config = dict(
    n_layer=15,
    d_model=256,
    n_head=2,
    n_kv_head=2,
    head_dim=128,
    d_mlp=2048,
    vocab_size=2048,
    activation='gelu',
    norm='layernorm',
    norm_place='pre',
    norm_eps=1e-05,
    positions='learned',
    qk_norm=False,
    attn_scale=0.0884,
    bias='all',
    tie_embeddings=True,
    parallel_block=False,
    init='normal',
    init_std_qkv=0.0151,
    init_std_o=0.0151,
    init_std_up=0.0151,
    init_std_down=0.0151,
    optimizer='muon_variant',
    lr=0.00128,
    beta1=0.95,
    weight_decay=0.065,
    lr_head=0.00658,
    grad_clip=0.5,
    warmup_steps=200,
    schedule='wsd',
    decay_fraction=0.311,
    decay_shape='linear',
    final_lr_fraction=0.0,
    batch_tokens=65536,
    seq_len=512,
    doc_mask=True,
    train_tokens=931100000,
    steps=14208,
    dataset='wikipedia_en',
)
MLP neurons of a small language model. Each row is named by its layer, matrix (up: input weights) and neuron, and shows model dimensions 128-223. Each number is 128 + 32 x the weight over its row's rms, rounded and kept within 0 to 255. Numbers have three digits each.
A block is one neuron, or neurons of one layer that tend to fire together. After each block is what it responds to, as a language model described it from the Wikipedia text at the highest values.

L8.up1854:141139151149083105163075094137143120124151100171092149136085161095111178135032166092141100101066105119153095142108106110180150114155121080174128149147138110156122143234132130113115137135136133089145152082135101092107141088125122189061102144184103096176105156147104102130127135160097153126
Person first names

L6.up102:076158076108140134122127123130089100109126129123179119133086131068120111056183122111096131078148137131159115082151131142148138125174145089233106131144151117165070185132136176122054100103094131078129167168139102084208108215074070073137078134132087164162149197138145058121154143128155127141
L6.up548:115136141123174110103143185181113116119078111109127175137092147139122125153159111175133108120120121109109114138134108103141089158175131198150117139153157167080130174116083178027095155188149133187139138145196150091118140172107107142106117169138120119147104129079120062089092111161113138155
L6.up549:109138105145157166125140181104142054115113139130120130187137147150128171138150125142047120113158168099086166175218093155128109089105130126158131146099064072088128157119108135128112119120090063162070103133131108082155129173126166146110076128125083100066135144112153158125110197176084116134
L6.up619:144085112135114083115098171166170150168162128121097116084162167136178148117158101171159095127157173144142165101118134073193119107150096035147108153104103119155113152124125138107091126105054157097077096098111143132165166054113071112140137141112086107109116162115169032082151114161128121073
L6.up1023:154147155088134096148129187088134151136106095127175092097092161105126156101137087153111143119102138086170154099159103072200125170205136153140111100157085067150100147139100104132070161083097105101149130120130215142129132108109114156140112119143164070152143189119108057111125092171147087154
L6.up1178:140126156134113149144093162122114112126101146116117114129080150146130102125122160042147086219072083148152113094131193162138144153067140177121097131112121120185102122116102153123141110097135088150173150206175110166129122096109100108178119126121092122092147171144113149123125125097170111139
L6.up1190:187116113125173108092097190156116084103137109168159117106102149085104135167162152116103128142114077175143140184140084070113149199116116111122142166161099184118077166117113132067114126115085140133096148132094133074141110085055084124101097168174100137106135117143117099182129108178111129156
L6.up1748:137112139077073152109138119141107103129105086128131121117147126088120119128139104126107105149153113099121117111132113102121149061119103123137143147052180114134142148120114124098003078118095095147123123144118102148142223170137125127150094177131104109150143121132150118131164170106162130129
Object pronouns after verbs

L8.up1066:133081130160147095171189152155159135143124118144113191099109096090146094162107101085131073159147136140149156118069112078060116108106133177104174123180170122172144159125110151110116154165154049098135106195115131052140156126091177111133185093146130122130121171114113118122128116126154112164
Word-initial S piece

L6.up786:137123188099131140153197134127159128139071176124151089144112071101133161164058107157125094132122088060110078116129113190133126178123122097136108131167170102188143079080160131151107119119109061097174091080127085112127113158148102074120089140141092165142105116189109137146115163087142160192
L6.up954:114099115182192111170135134127131145123153150152127201165135121125139163109196169088113164073199087091131176056114093138149094155078090105112095120136146145156138129151109091094136093175110171109105100140136098181045172159181125120118137105126095125166032205175127116086096080176153105128
L6.up1138:093117094080139143112146104102106074154127131148181143100126124090102194164138112100143092123123109173090092117197152107125138151135072194188173116101084110112069154169121119172117120136146110126085098079084139067161082124065107091119117086131150102138134115169114130127104123080185078124
L6.up1181:096084118122148095133123123116083176122088112089152139146079099181139144149107138100136149083057094166150131083162186116193112112048080104089134134120116128148068131093122185068113174159161124142151084122109099133123196138165094102188132118140115137160095177129148101155157123145109150102
L6.up1183:124131135100111109099117108125125128134082107135163133145135132147063179164126131170145074108106115084175082115154161111142156182130147114189146142181118118137120139202087094124113158151167113110132140092154067128078155132101110090110107161193124059102108158117070096135095139140151136157
L6.up1348:132140083105110180103159051115123175130152116169174147102103140094121141206082138154108201089103105195192115137159143113165073191122138116126139119102163102153187128097120096087101141124134129162204141152070137154104135108150147188095109072137091126059128097145132129141070141169057131105
L6.up1533:101154114090156120078152141025034076170160161111138165125093211149081166175133087144109164108115130085155105133152054069161136149144193153120102108182139080107156165121105080121105151138155097119130136138153147189122166136117149125124087107191102178150130087151119114124089108112169123114
L6.up1867:131141215152088116137157125153103084151110132186146188121118137163141193118126101072185103068157121118138128120123107101055105138064104203097160083153118119156118143117102086159071124145145146149148095099153086127092155109169097072149147136146112071124120136167088153123135057195153103103
Name after a role noun

L10.up1:160138136121140173117119060077190145103192096143124105181121091138082137083149119150138141144119127083151116108137080129094122130125088104149142158108142123163073162097098153066079191144073191144162146114154086168105137069143083119117131150162114094129181161140082112116171147097097101123
L10.up380:159152136142062096119129091105105111116101152147169109174127103122122110112112104081131139132116147120093083133193145094119099131129081095159062129132114169106181157154094137157131126116091135117168170148103127094120169165096121151111081129127157063175196165116153053148088138090109114133
L10.up663:129170172153175116159130096109142120173153152098086176118147147143140174113174056141096099077142106075150152167124100123128093109116110172069067131144149160084138230129142137114116190160115148157114156111103153095121076122109095156125109151159184118139137180093113108120061156132101132134
L10.up888:178145166120118140180124140099128109098184108108139149179159114115130133101154082129129057103151144098175137118113113160091159114232046129161099120117177083174114176109125090125088165127142170094097190088189157056065109134138098154126104133131112126145176114179083113146126170091159137098
L10.up1218:136182175149184094125096116070220089117126098150133156195086104206109132115133099156110099154142086098077173116110126102078115111079129096060093156130165076122123145070153106104106156131116103120050127076097171132128104098140136160131131147121117087139170164040112123144121087146118121066
L10.up1561:184164135056167150147150078060217084135131113165157117142129092151096158107149121150084131161126072101162147107123094143087106059153101074082177146115196128135117178084097158071081135132113163119124177105112130097156163154157146110133154196096101071106158121102102137085155095074136115085
L10.up1668:181150179160151089120081117112153087141125176127087130179091078148148175052214087160082158079080074102143195161180153138107153130136108106093124093128123113108145219107080119084118122136166139139120151143085149109124128107167092124137136174155151142132174126122123104126102150117096069120
L10.up1934:134098162122125118166125134124156120154126131181113054143138101144092129056191111166154099138130054111095139081081116125119131108168101102083105157156136146128145146138085102099111186137143091112129134121086133153054133195140102082122120138144092121147150209054118086119141148113167070092
Verb-object noun endings

L10.up35:125179172105075147181115163129104164124142127086139171110148144174229132131160069137145181117099145125169125143091152109093164099165045134168119162130164142152094130159145140068106078096161118091094111170125159153106102113174167163190154159157137109188123095136091022060103166125169135131
L10.up88:137150124126141121109187126124107054186076165136078105120146112099185108159130134110122157136114127134182125125095123095076169069102160142109171149160162144175093163119158146099174105083130092089166153173086122104061101103106088185126200156091121104126089148103127134120125119169116087090
L10.up91:183121114118109151120155105171172125144140115117136116060095110161125209123154147168132158136178214145157124120133117147118191150069168151171122138117146101114070077131100134130152126207134080108086144128163089136090127115146159167140163069171124102131183086139126096128164106143125155125
L10.up549:138154172118090149183183171139180100104145118077109090142100151105175081158114105141105169133118162136134146135157141089093134121144162168116132111134190128122119172112183126095164147137185142148140101072156072117108116182112136164098139119159092057123163137153103129157086151148083085061
L10.up1414:149115179135046171143193115176098106152162153043124127081114159098123117185139173068120134086127150081133164134098135122096196062140220085130148100120109135187097208079143059107093149134162149116082152106096177121105079102124136070149089126082095092121148121110115129139122167149153091124
L10.up1688:121086157111098118122160191115118147119095162147083155116116175150129158153127114073159176156112144105175121120094137128044169124167099153113162134093150110157166104103176054117171113116085117115141154140144092112154117131182185145095101061096114113141155200176131139132140067097132119110
L10.up1792:077098101124146084157088117099122182172090118152117153160175139066124147175150131131086129186070080123232133136122110149108144137150126098145089080080128135110118146087139126152077113153112077123203131098145147149082154188082156124202095142137155116117133106134100127058113153092185138127
L10.up1841:139096123148125085152170133107146112119119119142120092115157115090104129155149176139148146087154126067146086093118090090136088053135109113116160091135139116152091101210175116075146093135132135149099137186163140175121092124183102185196134100173168123190162119098133124140123130137129197136
Split word openings

L10.up11:078162129086105092117092116135100124142079124197148079114142122128098186146103119100180083152087093097112095126138094119100160118180081155117090114106130155159092123165151133210101131128132132038103130138143127124155108155094144161096094106185096122127116166136170073097139121119161206137
L10.up48:116064124139172147145117145157096151092131139076142084086121090138176121183086169133105099173158093116129154133078108096012127133112129131141197167160113113163099147180155076120180125134130137128163077142143142104173079115149086084119149125099123120131167165124156080134185071134144139059
L10.up560:149156173110078122169157115182112136139132156094101119135163138091174128136119121137144104145087121145084165109182113124089183102141150073132079155094124051102152115133166139089061090162132134132152116144130207089121089137106124119167153143187091104142161103100118092121117148163113136117
L10.up826:118131184145094149127107135180106108204164177143093131144125124138160108155129173127174116115170128106142146116123120130095178073157117197136111089116132144146133126163155117082054134143104154150092089136104097220086098123091056131113129121205133152120109184101113090088135152107089160079
L10.up930:061088146042152104114120140129155144133137135115121175140153144073183186110172140105143120133138127148112062140059135096168070169103123110125125133099153125133091119133126198165157180170116134101164101137143096078120103119063061084115118170103069161125117157122101083089132157126104140135
L10.up1201:082138117136086178136156102101137084200129110130134162111110179122157166067110104130134061104110161108091072143126129119120105110150114133160112135149107128143106145125055162130097132148104160165144130065099156122087142109132128086103130145101068128131170190105175153203133169182109184083
L10.up1430:178132128109103134115114049081183103152124122140062102190078084107194159135076124136125090161097138181096090133149119107090179123119081095119118133088148170100151142168145140151106156119112155179174168132172125088089120111155119151137152131108112141085135113186083105156115087176089111095
L10.up1736:149105140094098093128119128159136147170135144129112135095119085173138168171118143147168148135106184152167120124099127086132099180152123197113204196168134177151113119108104145137085106130071127145102092184135152087140103150115128147099108091108143087146137180199134149159089115211088101084
First-name onset "J"

L8.up1572:163135137163169137150084130064200117151126119137129135106133100178082162077127128152122147126130086104129189105144061163077169105132129124123181167150133078101131230115104146096135136158097125126102186100174162146167137164117090124140139181173154052146147196061111081100095139096142143052
Verb phrase completion